Weights of a small GPT-style language model, trained from scratch on English Wikipedia: LayerNorm before each block.
MLP neurons of a small language model. Each row is named by its layer, matrix (up: input weights) and neuron, and shows model dimensions 0-127. Each number is 500 + 50 x the weight over its row's rms, rounded and kept within 0 to 999. Numbers have three digits each.
A block is one neuron, or neurons of one layer that tend to fire together. After each block is what it responds to, as a language model described it from the Wikipedia text at the highest values.

L9.up73:492513519505519509483620462461506449470487519473470543483559549464555469455403474506427526508552499489448548571454613551410555506500478500568473425478523445499442546393454484406435437501572411474404486563461502499464562512497495423520451502449417485461413572490543442485554589501606473492443489517393534486504481443468470532534542518456456501497438539518547451498517490523549475549497
L9.up193:524473454552536590476550461538493579566498492489507468462531487466546444460556437551408507534540534481582442499445626433527483474477441442496562383502482449523499503422471479553436467469515517491474570532443388505452550557442530489500461492494393437486441465565472531430513515565572589452493516581449613425508505512443475518499501605524456479503454530523494555483609519477524465601532
L9.up597:534516431504423551459516442565523499425474534495488514520527489518470528437444488550447554501613579516432477505411574574504519517556450508508441437455489492527521497539430548464441412503524501415441544566414529572531530492568379480533484448472470425494485619470523441582542509428553405463472442518425530563514404438451448561517509466466539555548429506514542512496464486532550499505455
L9.up1058:582562525569508482543488512433529496491510540511430507551519587455552424476586476455490462618437471544486462552581504410576446539527544535454499405414476623408550517511420494453564577567470413502493525453463468513502506603410483403544512515544537526546438517478530601525481510523514594469486414512577464518427460476479404572494554513470479478580387485460523460440518464459464553515485
Responds to: Subject noun before verb

L9.up206:530513493487494541466534502468504479508529587572340540526490444392559494470492394474501549538471608470479554596438533509517465508447590551539520553483538502489497411565447514480509574486504454612539509437462482516451457489531413504407458638564558469537351406471526538502585511414549494528487506437380541585524437425507489390474478543514463497526471565533450538496481495457472474588609
L9.up882:518495518568504541482587506532420552539500568469431522537538415354454494570467472569523490590515453465535571628465565440486510520505482488538513408467537515562614592489390496491457501458530445454401537520516451509554471501508454411488458547472477469508431547514562543505508434569540476564522474569397555466562478536518501457486543540608434435504504640479500575484504555482482450520588
L9.up1309:507523509457587467535515536500410529514406501490481589480523515479438567500492482473445525492454493491521503577499576514489500431463421443494562441461504489481576411475520412457454448425578393394504536578478419537556510482535407434479558528503571492491453510413499458487580430470531479446513465424367588572543460549520526551532505490461463459488422390569501544497481572399503487489573
L9.up1458:510507540447517494534545434536405514515481469545458456430479518425489556508467456506523567451517549494449478601457568495463528471518414604513573495426522489486603568453472485465529517465632432446498545484463492428468523502543394457570575482444642532476395593433505463465518460503557476405434482440449536598551389462584553414545444472506372488485501471522500523415440536467513469496477
Responds to: Dates before a year

L8.up258:512491572419517598571534520504409476520459491587411545487508400454456519466541486593525467512532494496567472550499562508477470482511484488446542530551527548502555527474444470464457492494539444474479470498607496469497494519540348451487571517485511430434441556514459422540457498552581471453468612516535549516564463471502560467430450530439391511569488452518475478350410530422481472462513
L8.up366:433529561462556492495553524520442601477496509571507460542580490479492417596536440465439510522517462551575560570456480512421485472541511468456509472428539488524432521483436434527507536488491466499549565594524473538533553603495469435509447451410511599577477484377593475459514502572435473447508490557558501420563435532542489428538457422465500438490475517529447511484444585471429443529514
L8.up450:490480525447569531485574514450442523547551401601414489443458405513502524487466490529515462562521443550692468486449592604467490408404552480521547527566554520508494447512539423440419463497513403495495486577550525491411431527468450408416497543522566503529491465478538465501488500544528469566426459459573524488660476459464549481424423539494498472493543430520519581422471521525509533503590
L8.up488:477531563403559622482506550437449558491522453566517525502532391466531559497482452476444392396509428481522467577430476532450549446546372547404557519465530442488598456456503412519542527443416369466426677572532469499484432546513460433562523506456543498456435537450553583483469493460529518498561597506489510619556425496528540406464476483484448576488484405447532584470369568521434434499471
L8.up510:524547442591545543518591491535528566487523395563385434506481390553518566457522524510477468511475410520538509499414501555522512409475610435465499573481569611616451507532515484524434527494452434516400474519539541484501393516540456437388407510490418431487447455460462467438454555524487494632564438560548464522504508405463473461461465590529465457584474486474502509548410454553492526529542
L8.up1146:563457583429521558511605519403481561489484506535369515486468503560473502501525521590475466483505529589549486486507487488490487523485497540430499467448426417562482485525481347390517520429476505517467507494514493497484401622562412484471532513478510496472462509471468443487526460479546510446557508465460520519553399462574455440459486497420400559477497512487557535506394517547506480480473
L8.up1195:490508521496453539529645557453450476567480533631497485390500427469533525505544529563518357391506480487664583583427537511425508481431479510478492557501487495553544413428539579491459553564506439464553522514498473492479452558568432389500420555579555460420441474468457515493456460494519444620507648542516500590507440538482466463550471564462478423580466433431438504407515466488510442532542
L8.up1402:443543540478533547540588455494409516496549533555475436492491500453491594450475461568410470388541495503571466492412479410397531472452498511457538488510479463506440496499490513499462493475538379441496557484419520503407417510448415472446475486493445525473445544466545488456448474552536472635482424533461548495548544447513490404482438531503458507601499425580429532508473488495429474440468
Responds to: End of numbers

L5.up576:520504553499479558466593522507469521531439502490494495525482546519441581529499521543509505494520509564522546488426497466510439485569485473534433462589448470421574522525535527520493506489559551532587524466411531515414672530439496438503489505471451424500450441425581401540532502562472492551492490508529497442528550569581446468631397512572533607565461493543586500540510412511479503459490
L5.up1447:553525491409442515514503584529507539444527583444496498389469593494487479462550583422571520485528467483532422479504447569462448472563478573483507498571401481456534488452516505439510507581528469475532509440440548490545493542466427515432475476434460553502440487542451485538547449473464498453518520603570518515513491492425531481581503489512502483511504465560492607494430497413490450428439
Responds to: Copula after subject

L8.up381:518421500626500527469440480464459506520490494524481481520506434525533482475398407534474540508379504525549501469604538429474411544495524533491565427582415458518499535591497515485601480563460507563461508491481475433614503546532539460569456551488439561526438534567419533566510455510495432575498453524589543470575464527471560511432402426505452511541553529529503547523444519541463581532555
L8.up566:399469520592481577420512481478533470466470557580500477459500545541527625493538499469458566566519527596510492497422551447436444572490452566567472443499512459490403405430503565490540570453499453512444564470585458490581514529470532477483425507523438547503516524466519518422514517492487496442408499569445484520531480533540518505482451494486526491400447533436505436509502518415492571546462
L8.up811:428453519586511542507510525517484467557496511555442459484481415531487438352549479552569535519563488548570457479430569454558483558484482464524392417574378448528429470483537514567534566547517509498464517435495469487507489499517519447525530518534534534460499502528451555540437442543474478425448408525563484518460580530529507450498374477506466432540384604543575550498497500435365565438482
L8.up828:488441518544578473504441425445501401529453553572514437487554495508516461436416469461567393463472455595472504486558455538485467490468494451494493469500529494393540445506588469451434489608458463555474489565558416587445468544472587537505540482560460451427491468540496422499565483420527443518516424403530550511503530501536484532402484486511469554518522505569586396514593466519431540577437
L8.up1168:504402529518438508471430518478441483419526556565428418511488377487461437475621454591523389570455421541508485460577578501467409621482474523526459398440531491473436488446528417557608506462537502494385548517536425523510522498459553507517449505462517537484542475596514505532539387573520554408507439480515602483460483533477514495453499441581466457599448535472561490419592490480455476496450
L8.up1185:466440508518573469531464470443531456481451481529529546508470545516491473473523471559555459579460511532531510493494555456418517462466559415501455469547593441458422485533508477478628620480545496440510431387494515424496553530492504550467494553543477575449419535533470551425510490517550529433515518440575511457488557568529443473461447430481468472511432505495589478520559463548449491496481
L8.up1226:507293507579592496580579533457565500500462564616508428468491494536627470539527434485552512510469554541432560569556520518534484443477556453490626539507477408500489468506489528480503505562527483568474470501564447561517474394391530535445571564476434493451400382486493530506506589631550468464490528512501527476484539465474505462420511475529575487544435484568626426514548489498520553450499
L8.up1514:437541566479569556496561522496457476480446531619493420425559474507459657407511508474486447470463410465611497560417527425389540381449446441560513448380565558543494428467596577446443528512536481449494583443479499465432465494478455467392455531428531571516472511498553466549579409479563459494519438520436471579612486477495525480430461470431454473513529481520480528544503438455441446600511
Responds to: Copula after the subject

L8.up53:529390518491493482458465559512467450523485480484339569496536489528507458519478483588502497533487587641505543495574441504504549481536523624488486423515522462401480581571424428498436558499528468536476461420509478506523433613544459416623530578471521557517461516489490551461513539596472507481499414399481490521553511444474453454478452515479453587454444553505519437556494510559513565465472
L8.up61:557398533510486590445477529495439530481428478469410500405587486410469534453470467517499583515494566534482579585512560502445531430570440503455559473474502577542523573483413512396472551508479456436475527440548534445475472492464452451524496576533512446505423487508496540568576521554503517460479554481546462472598517422530562432549545554512561630529589512470457510403475429494532486468475
L8.up104:503529457466450419452516545493431474468570576487411539487525461454507481509430522489486524427512522479527498474527417464479478443471490567481412488511485529523494537479504512527451577477503507563443535461438569466536461615563472598519477488471600412530519424403505479451605495530546507466588519459488409524474458465482454426559499454502446512552467565403513496574507363493527521519453
L8.up433:509495466484555520501520456496523511625493562547434477440427426481461467484422480469534452512528455547519506470486583531512528464478491513529390413523510550575566533460568446523496436485491500559495572493428531458540593539536421503532541593478600530571511513440545432502520554511524503551430494400569448481526508463507557429513513549535508466485596517461589425535443379544505617518519
L8.up548:519439462498516430495497593513571437565560486509470526485506525485436499461441456496495541462419549477474570439421611504524473464500518433555485497456427499525505558559453521502509484500490497517530499541459428496502517436548468606595534560473588534491519438529426501563534547411530455487521514461483569447544501425477537505569478420437464461475474512465446545463503533454543442484535
L8.up717:461520498480494500447472507447525496453490458488507635472519385487522561436443543495460551471485393451474632574412515544485479462458536496563433528619405521533457503476561539390474470504491556504476500469516564525465483520572375542554469518510551521544453460472469534467543529574543508454474488495539508553537514514459485483520487538509518579524524513479509444468449457551462508533507
L8.up1037:506463493506441463453414490506501466539504508462521614536470491555534456464542420551593399488447494506473576512464489425570388480456527543419461534572503462483605459426571492465470520564542392555463508535425415518513411528514496504703568603512503475503499404499426480565500426503576474539534341533456521592544563471444466433474514501510482583521453524601427475545498455512442498540531
L8.up1233:485384535442460515421482501540454438529408565521527494392508586436471465554485526504497509461520650470442463529478547535482520534546442490519578529590522474529485520511380556515440533476444495490449544543562443514480462425516516459468372453474515418436474635520524466543486626468488516562509498497465545556522439485540497468498508519512523562463480522418481413399539482515544431549520
Responds to: Decade and year first digits

L9.up877:562452440590438525448507478488465461389448552498367546560614501540461618469590431638561501571515522461453510488483530448520539558473494576511392462443592467525593525378450507480557462543538546464379513425483530468498467578625484575487438479505463453485535484504471457469474490503586475495495450535540500463561430471511471448489463553598472506541492485507556596589384489470531554458492
L9.up1083:562476560400497537512525441462494531510440441529470491524450456480513443506503533466453468462490478455541613550576583467433531569520520449475536453489535425524486568463468450501521495527568517520472475465604497506528474555518429500610565461445502530477418545450490584491540592569528514446516480523486528527555508514506473471389391471451396495512372403523458477413502554434489528482421
L9.up1105:449525627562451546471529528488430486375414511482472421476491370503516475465410464516485464510482477556586480539521605479541407541545516454474431514490496525447594589509423456524521523490552517488537495541620501468514502538495464500521479520549435553449519390535481514543505452525525555429537462425533517488538488563543429514502594394506461576575517508512422491505466481472518508558432
L9.up1327:483446562512405481458591588492392556433461516438482539514493545460578460456585453548486473464434548500560509544536584450465525516515478520442444503519513446538418610361399510495645558454542466424521557489485576441594501560579405515441549436509523557482434548443454473522424450463536522440499630550542478500530416452510484445561536519504450497581461472482415561447427509479476484503421
Responds to: Token after a number

L5.up166:486518600493456417469534462580512525417568546434531565399411459466474534593441473528477592585564518574469434508435464583531601563483507543572462416456488514448460558526413521461394487500494497506576492439503485563513568508506462481468494504508488544584418616561518475496577580439569452532366546445435457584542445513390650571500514501532454573415556486492519495546450457575445556459507
L5.up1215:492495553496558577480434554537431390538504569538529583487569449489498479517395554529451475459587504558525527491420540493580493513582503591531452523607523500466456581431442516420465407507492499503451498505517519461491513382395507534410480473496490508554526482452506539534531469530500557412559528532440486518455479452510515498567507529493536596516542482572470541437486533411506524600545
Responds to: Slots before numbers

L8.up307:412445492593494445564533431515475476476527556400548535463590548507596571428455453599458352509458434513587451434534530557489503449454521553463476599594415569471530475555510558481431533528523473430511472546458472451462456489468528491510421505557464454479531520546445564477530392433514361526479440455505558498492520470472512533532443511430526475574489492550433488565503423508459417616527
L8.up336:473431498590555449403487597517459496459524568490497490443486547502507536461394536525508433513536442604524589466481498561501511469439471494431558403608476531510497555511501508437467459524603473532509512383453457518525493525473529539594505535545494495462443513459500490427555477492464407553451546406494514519444580523599444443431482514517517475514562509518437519518604577547482417494494
L8.up471:549552537559483474515542526517547523486432546523551546434580534493554594398456498551392482507490425529477469475498538471485547453559423483496539583549423471516398524519374483502489536498537518484483517491562407504442539474462489551482510500534389481504491578548460545428522510471525579502446579564526511426479520405492541526449461486492518490601484512463487481567417412610500433493547
L8.up513:471594512580485509411474560417514456531523624543548502482556550536560530466516505588563432473339490520558542525471537527519445476474551556485566579495409489495495472570468489486458528562436511492447458527478510513480570509444568471467460493482425474470532378490435474545535492475532406606364613511594572542526471457474493476501455536448583522561545478416416450501458492555480451505563
L8.up915:447490466563535486517518404496515468510493484480540584404472518497534570458447524604547456485606508491528491502484497507531535543487500500392592505563489470461402483532482538501424495507584461510468504405436491459509480517472544507537449521529408487512471491484428485504581443467500444587487567484574510453486548473527541420441482473427503474552464422497504529461538542524485444516523
L8.up1024:521516503503564526486494527541564488539519544487563555517643496498600575504465415477506446420457529497489518458480448524463475469366496465438545462553460504528391526598479442507390517523461536491485511580464471547560531504381609535460438504554384436516535540530441512475520467524599494594495480452455545495539583444489426472494429508440549549544505505494362443587474449542559519533495
L8.up1141:589539514499493564467480481454454525485536537531479519457491541477487475520591526565634469426397521498551552625429430522514507507436543493414503484613526487567479595517554420474468554490541487519483523562565545421528553510371505487426508495576479433467466531558486576458494450492520554507519664469563509493478529558494523517458509530411590410554446512475474456512502453419561471554460
L8.up1399:437369512504455479527464561446562526569521513478464569512600553483604497503592497465452468499377601504550505500413532517417454492493508498456478516598564546474431551517514467507672553573498530483519500503557522443558497512466519503449504498452457531512506518453460571601493449566495477532507601578516472584516461522561548531514459545433525496592502525514467430415475516429500577557488
Responds to: Start of signed or dated numbers

L8.up57:535547452490415559515537379475506500552538527489476538497505486449517548553558446491374513442464454455512536529520518480452520494515627494503469569479558404462471470445555458504564605480499505518537410460451621414508436459489455440499556503521468514541504515488545533496541467511579501464530538492580547564469479486381480537446510456441476414575459443624577486487515405524466579440494
L8.up311:501477523472417542496485516466564442504504501439389485546497371477467503501453454500469468545552428562570508507556416456478468519552496632561431496465470431500504548420504482472524586521527475527303562397552523457529446473439468504465523546483519513442514478534555537407409478577560574482515550560434477526513475541466471537430432509483511575624431510487573447492511430510482604538465
L8.up723:445490440481468625527510532479506455512484538461513610476526517519628499563536545547462536450601499509411447505454603506438450538557453567613487526516538427463499494523477510490496675519432486491536510507495485404488342554522396426557566474421537447406484554480541437524534498477545520485448513393498510642505493447479466499453561428498543509604442459487538446499480496573496492489494
L8.up1265:434407546556488545540555441452531460477453506528472406525498462494549513501488367509412431542531422571479483536504539533434471489453485531543487514517498473455492451498573605499512532497479413521501521491540493413488456484508436427479476529492547479435484528512567530557460448447620515519472556476471513612509465499318601510439516522546545544493466477567552492480482499502475544617511
L8.up1393:448373520593550598573518464533404488590476526443463447566550522509450464526469417526437503494568435580497422420523484536470553488492531527654572497532453414517526493451550512513531575450490473550466447440495575390537489450514532470463479524546546462511478548512573517406454547467597581497488562505464512597402474531343526559554507471479458538461421466580576465539440543436555565596503
L8.up1432:420466515508502561509485452493485469536441596384511512539543529558627527516426470517452467425538507543518481492465555558518508464500518546571498603587508382397491449484535489510444630490575417535453474454500529494570419512479442458468457475485551454477487565462526448491493475487581584457508534439426537635481472512353474528559516523512522612563468521504528424528493499520526556531514
L8.up1479:494472468511407563472473518455483446583387455405433554527464541485486572541528522476488469553467499551566520482553403425501507563449468583546426556532547445531461460480517450531507511448475566499497577526449541393527490514467471486478588511562467508355565575522472484470419387531526578435435548488461460550493501474494492565487550493438511554552485432488513454572490527491547610525475
L8.up1529:474489568470440625456460462496434600542396429453508548585472448458480525440496438436527474544510462533438545560560572509479485410541400486525490527421571437515468496441558489433521580524593428469475601469459538320462507513520433572507502597541616545418443540467518504443442514444602505450460547475547443565600424490471537486477527466504540573569473411546498506376451479527572484419573
Responds to: Table first-cell end

L5.up17:412502484501461611490562567524524477606460528426462451411457469509518521389506625463486492470530538502529589487485518520482585464475493450490486532402520516504498443524489505513497533541459588457502520499496525381554430493502427542512490457483538503500477528352581527400448506490618471512505607506534520462574442548356629545379490478475482496443536488521494555508517473423519454471467
L5.up1028:513539497590498336586487478542455435376538556466522448472485508494511514393468523480445583551493439585427497488474484516484540514428518552504490593461457557444618405486441468525511555523579477462516488415491539488508442530404557528581456461434477492532492513483448475552440472434436568480492489463507452435548549563535536486632461416400568509470485478567472471481618483409483529566620
Responds to: Mid-word subword fragments

L8.up25:450456486507547502520486443470522566459477460502518543471448503549493472491544507478469523543454453481568499479497539487533534453461532510475408456540557575362409441510405379475508571565551542510425527598613527527494529471507456579473549470623472492578481504504451527558507430523544611439457545462510504448538479537527480486589501447533405494510494543463460470475467528444483489447534
L8.up96:363494509514463512505568445484490510586493369456497523576536500547486413545536523494502407457441492554600500508468589610548410527450514535472512407463520549448462475515442510571567499484470496511472538475488395557607494458537469537483506534601559607543509518512518440517519438589473564479391497522532509517494525533487463497513498565451524491497443516496560412522500516520510500509528
L8.up179:415485510488509459453497501533506493512576424545480422522552524428462428640448546449501459504490496621535477452528563567498431527485561468562539520516462519530453519551436571462505479484528541537503456449524413551536526508581450554468508530513542565507476534491483476470464606610448503550528525493496514551539519536485495385490393543511526556430446437510516425555620458417517476453566
L8.up283:393465490509529553472525444505467477433502439552469419533468503532542467549495534553493553524505530582490488488477543461464516566459467466543558465410589451443461548530406545514607530471601476410469522464522469521533526467536429543508475456580476529508517418473549470509508492628468531490373447510516540487583519532477510355481628481399474540469505520545492455475430503506549558508466
L8.up569:414578585474578550483594489495509558486503433474491503512513449499436528512545459435433431431453456500599541546436515498501481472429459482391442538455536437440529415408457574574486470556541450436489575598554402559558535522499562445471483480580476583495432421420470482567523478531476480419473503518498484512517480483485528467531534479449529538537457496530415494545438562470442464542400
L8.up754:505596486575497536528452439468525568389602447566542516493539513529530539485464490517410363485489409495552491490513496540554518420418516564416369550451485556432484430499484504474547482545546531544488490538505408516444426503425527571510438499625443524617508478429535518545544532526509522492442479416510547575504450538491549510574470524478458578494478546499450561599575463560515516507470
L8.up930:441521517483536614427512478507465548469418404546479546492468538576460540493527466507436521545444496599536488461401493498535466549437507572420525402457515386500539478469587514542501454572491464460417507506562505539570491505480515570514530462562451550587464428529521527543566553580502544556452491444533515465554438431556443443520491562474502516495513545488478442522459513534412529559448
L8.up1275:472509478427496526530539547464533627493603468545532522533573437546442429495468508448511402454495574530563521548483432542502528436503519616444451451400564538446494598441384475569521471502506504564519512507510492514489490489495468454531554480438483538563553511506490489461449441583487549464509593428488522448537468562461450431521543492475501516484418592471538441444459492524447504468495
Responds to: Mid-word subword fragments

L9.up406:537526481422503485407509518496490514431516492509495505477496511535437525444492502547614489515509581556558547502578493520455518462498508508526522530542551429629545448468499474519545456625534521566443474544557539506496504482489489580496615457473402445507507526599486570431512453480484475523515483440503523514557458500566516506453488579510392505463471409526471463574466561466487574384483
L9.up425:523477462505415499602505548534446506522382454485424517518596506522626484473398529549509497466579519539555478489536555510516421561436492628549540564495499477453496558480514498474506497543542485484460520459549530581572510497484485378547512475435456460475460516593401500489455526487561437484459533546434549492497511520473463544430458490451520425589451580522537453456522515517504525416573
L9.up489:565485540491546506503462606487424496381459510573491562409536448554611543465573499535517521489415556624540460484585567537573502550475460511447499546585537497506605513459472459456465484451395462472441448473499410530544532511546540591566510527594448470522364533579609540428500615488509499436446486543401478514471577533568549518493551455485589446483462494510465520444534548489483521540414
L9.up1419:482484505476494519508527530458552452480525477552464629441509498492512505530539560505498402537508531594482479460352588504515468533455498478539570475448632516537459429440406496590523520518516530491455525472577483613623410509526408524472446548614493454412504497436552457483580514582519450557430588538627531609472462502531613535480457452501478433510544469469564527452515550539513497600509
Responds to: Table cells and post-"the" nouns

L5.up921:520451511547504475585476423469575504514450440536464511523523546494443500496496491518606420468494509464480488377506471427556596448589488513395420432482516509484467524513477549483498456458517576501520469503533552441452502558432578457526534502562548462494457466555570521600424540390509544500511434492477529561471431474475475579551611421484503510621555590623504430524530511482474467550401
L5.up1118:504588527494499510514589490497514575590546476519545454546517568528533600466465482497575395501540573480388515493482474483514471379427481442527573485489510515483569595536404500516488562366523449458588504464433536506435524516501542566514422482476493481461406442579551494520506487460497432510617409526404480518505386530529545534538407547472510492471558565463458501514497513455478416513513
Responds to: Word- and number-initial fragments

L9.up742:595477510454514520471481518515484506501441652482466555504460589487570474456482445463492488597468531534559532545484547471497474584520544540560489527455545494487577479576534564517551480573474425604492482466500414481566452382579460487452537568475522516601420521556537500489606545422541378422522464504415479465473450403467479442547437468513475513523496598492479531583473459575459554593546
L9.up1146:425495536536352543515455518517466465518528509491498457523508453506530557449455404515511487506574444560456609578585538546515475517497532521542563492531510478429502491507510389500543573554538451581466490484646413506460498492451516483498404508486511557487470454559480503523532560552496553530418553456579498482539534473421430464459588529555527534450525565490523430418544447521501550477484
L9.up1397:494532480574511522473432507517481489427530569613517501537546415592476628501437476445542573584586475536486488437460504576561405581417480515490420485463510514484540599493519489529494529532492523558443504463470541499570506523456500506510452481589438461592515380575497458493468588481452472562479470585515555432511436422536486395478489514567476530534499629396599500500507447551451508476506
L9.up1522:559480440507529502343495486495527455453609552489457523524533441535514498484422467546447511560476503448487535517363494639537441494462505555527499513532484519514503490457499434493519541566463477562488508485478439591483488492408463493494428572498537533512483458561522585595584525479545443468512505532491578405443505535498469431415544495532434500582539585474463515383398531461409386451503
Responds to: Numbers opening a noun phrase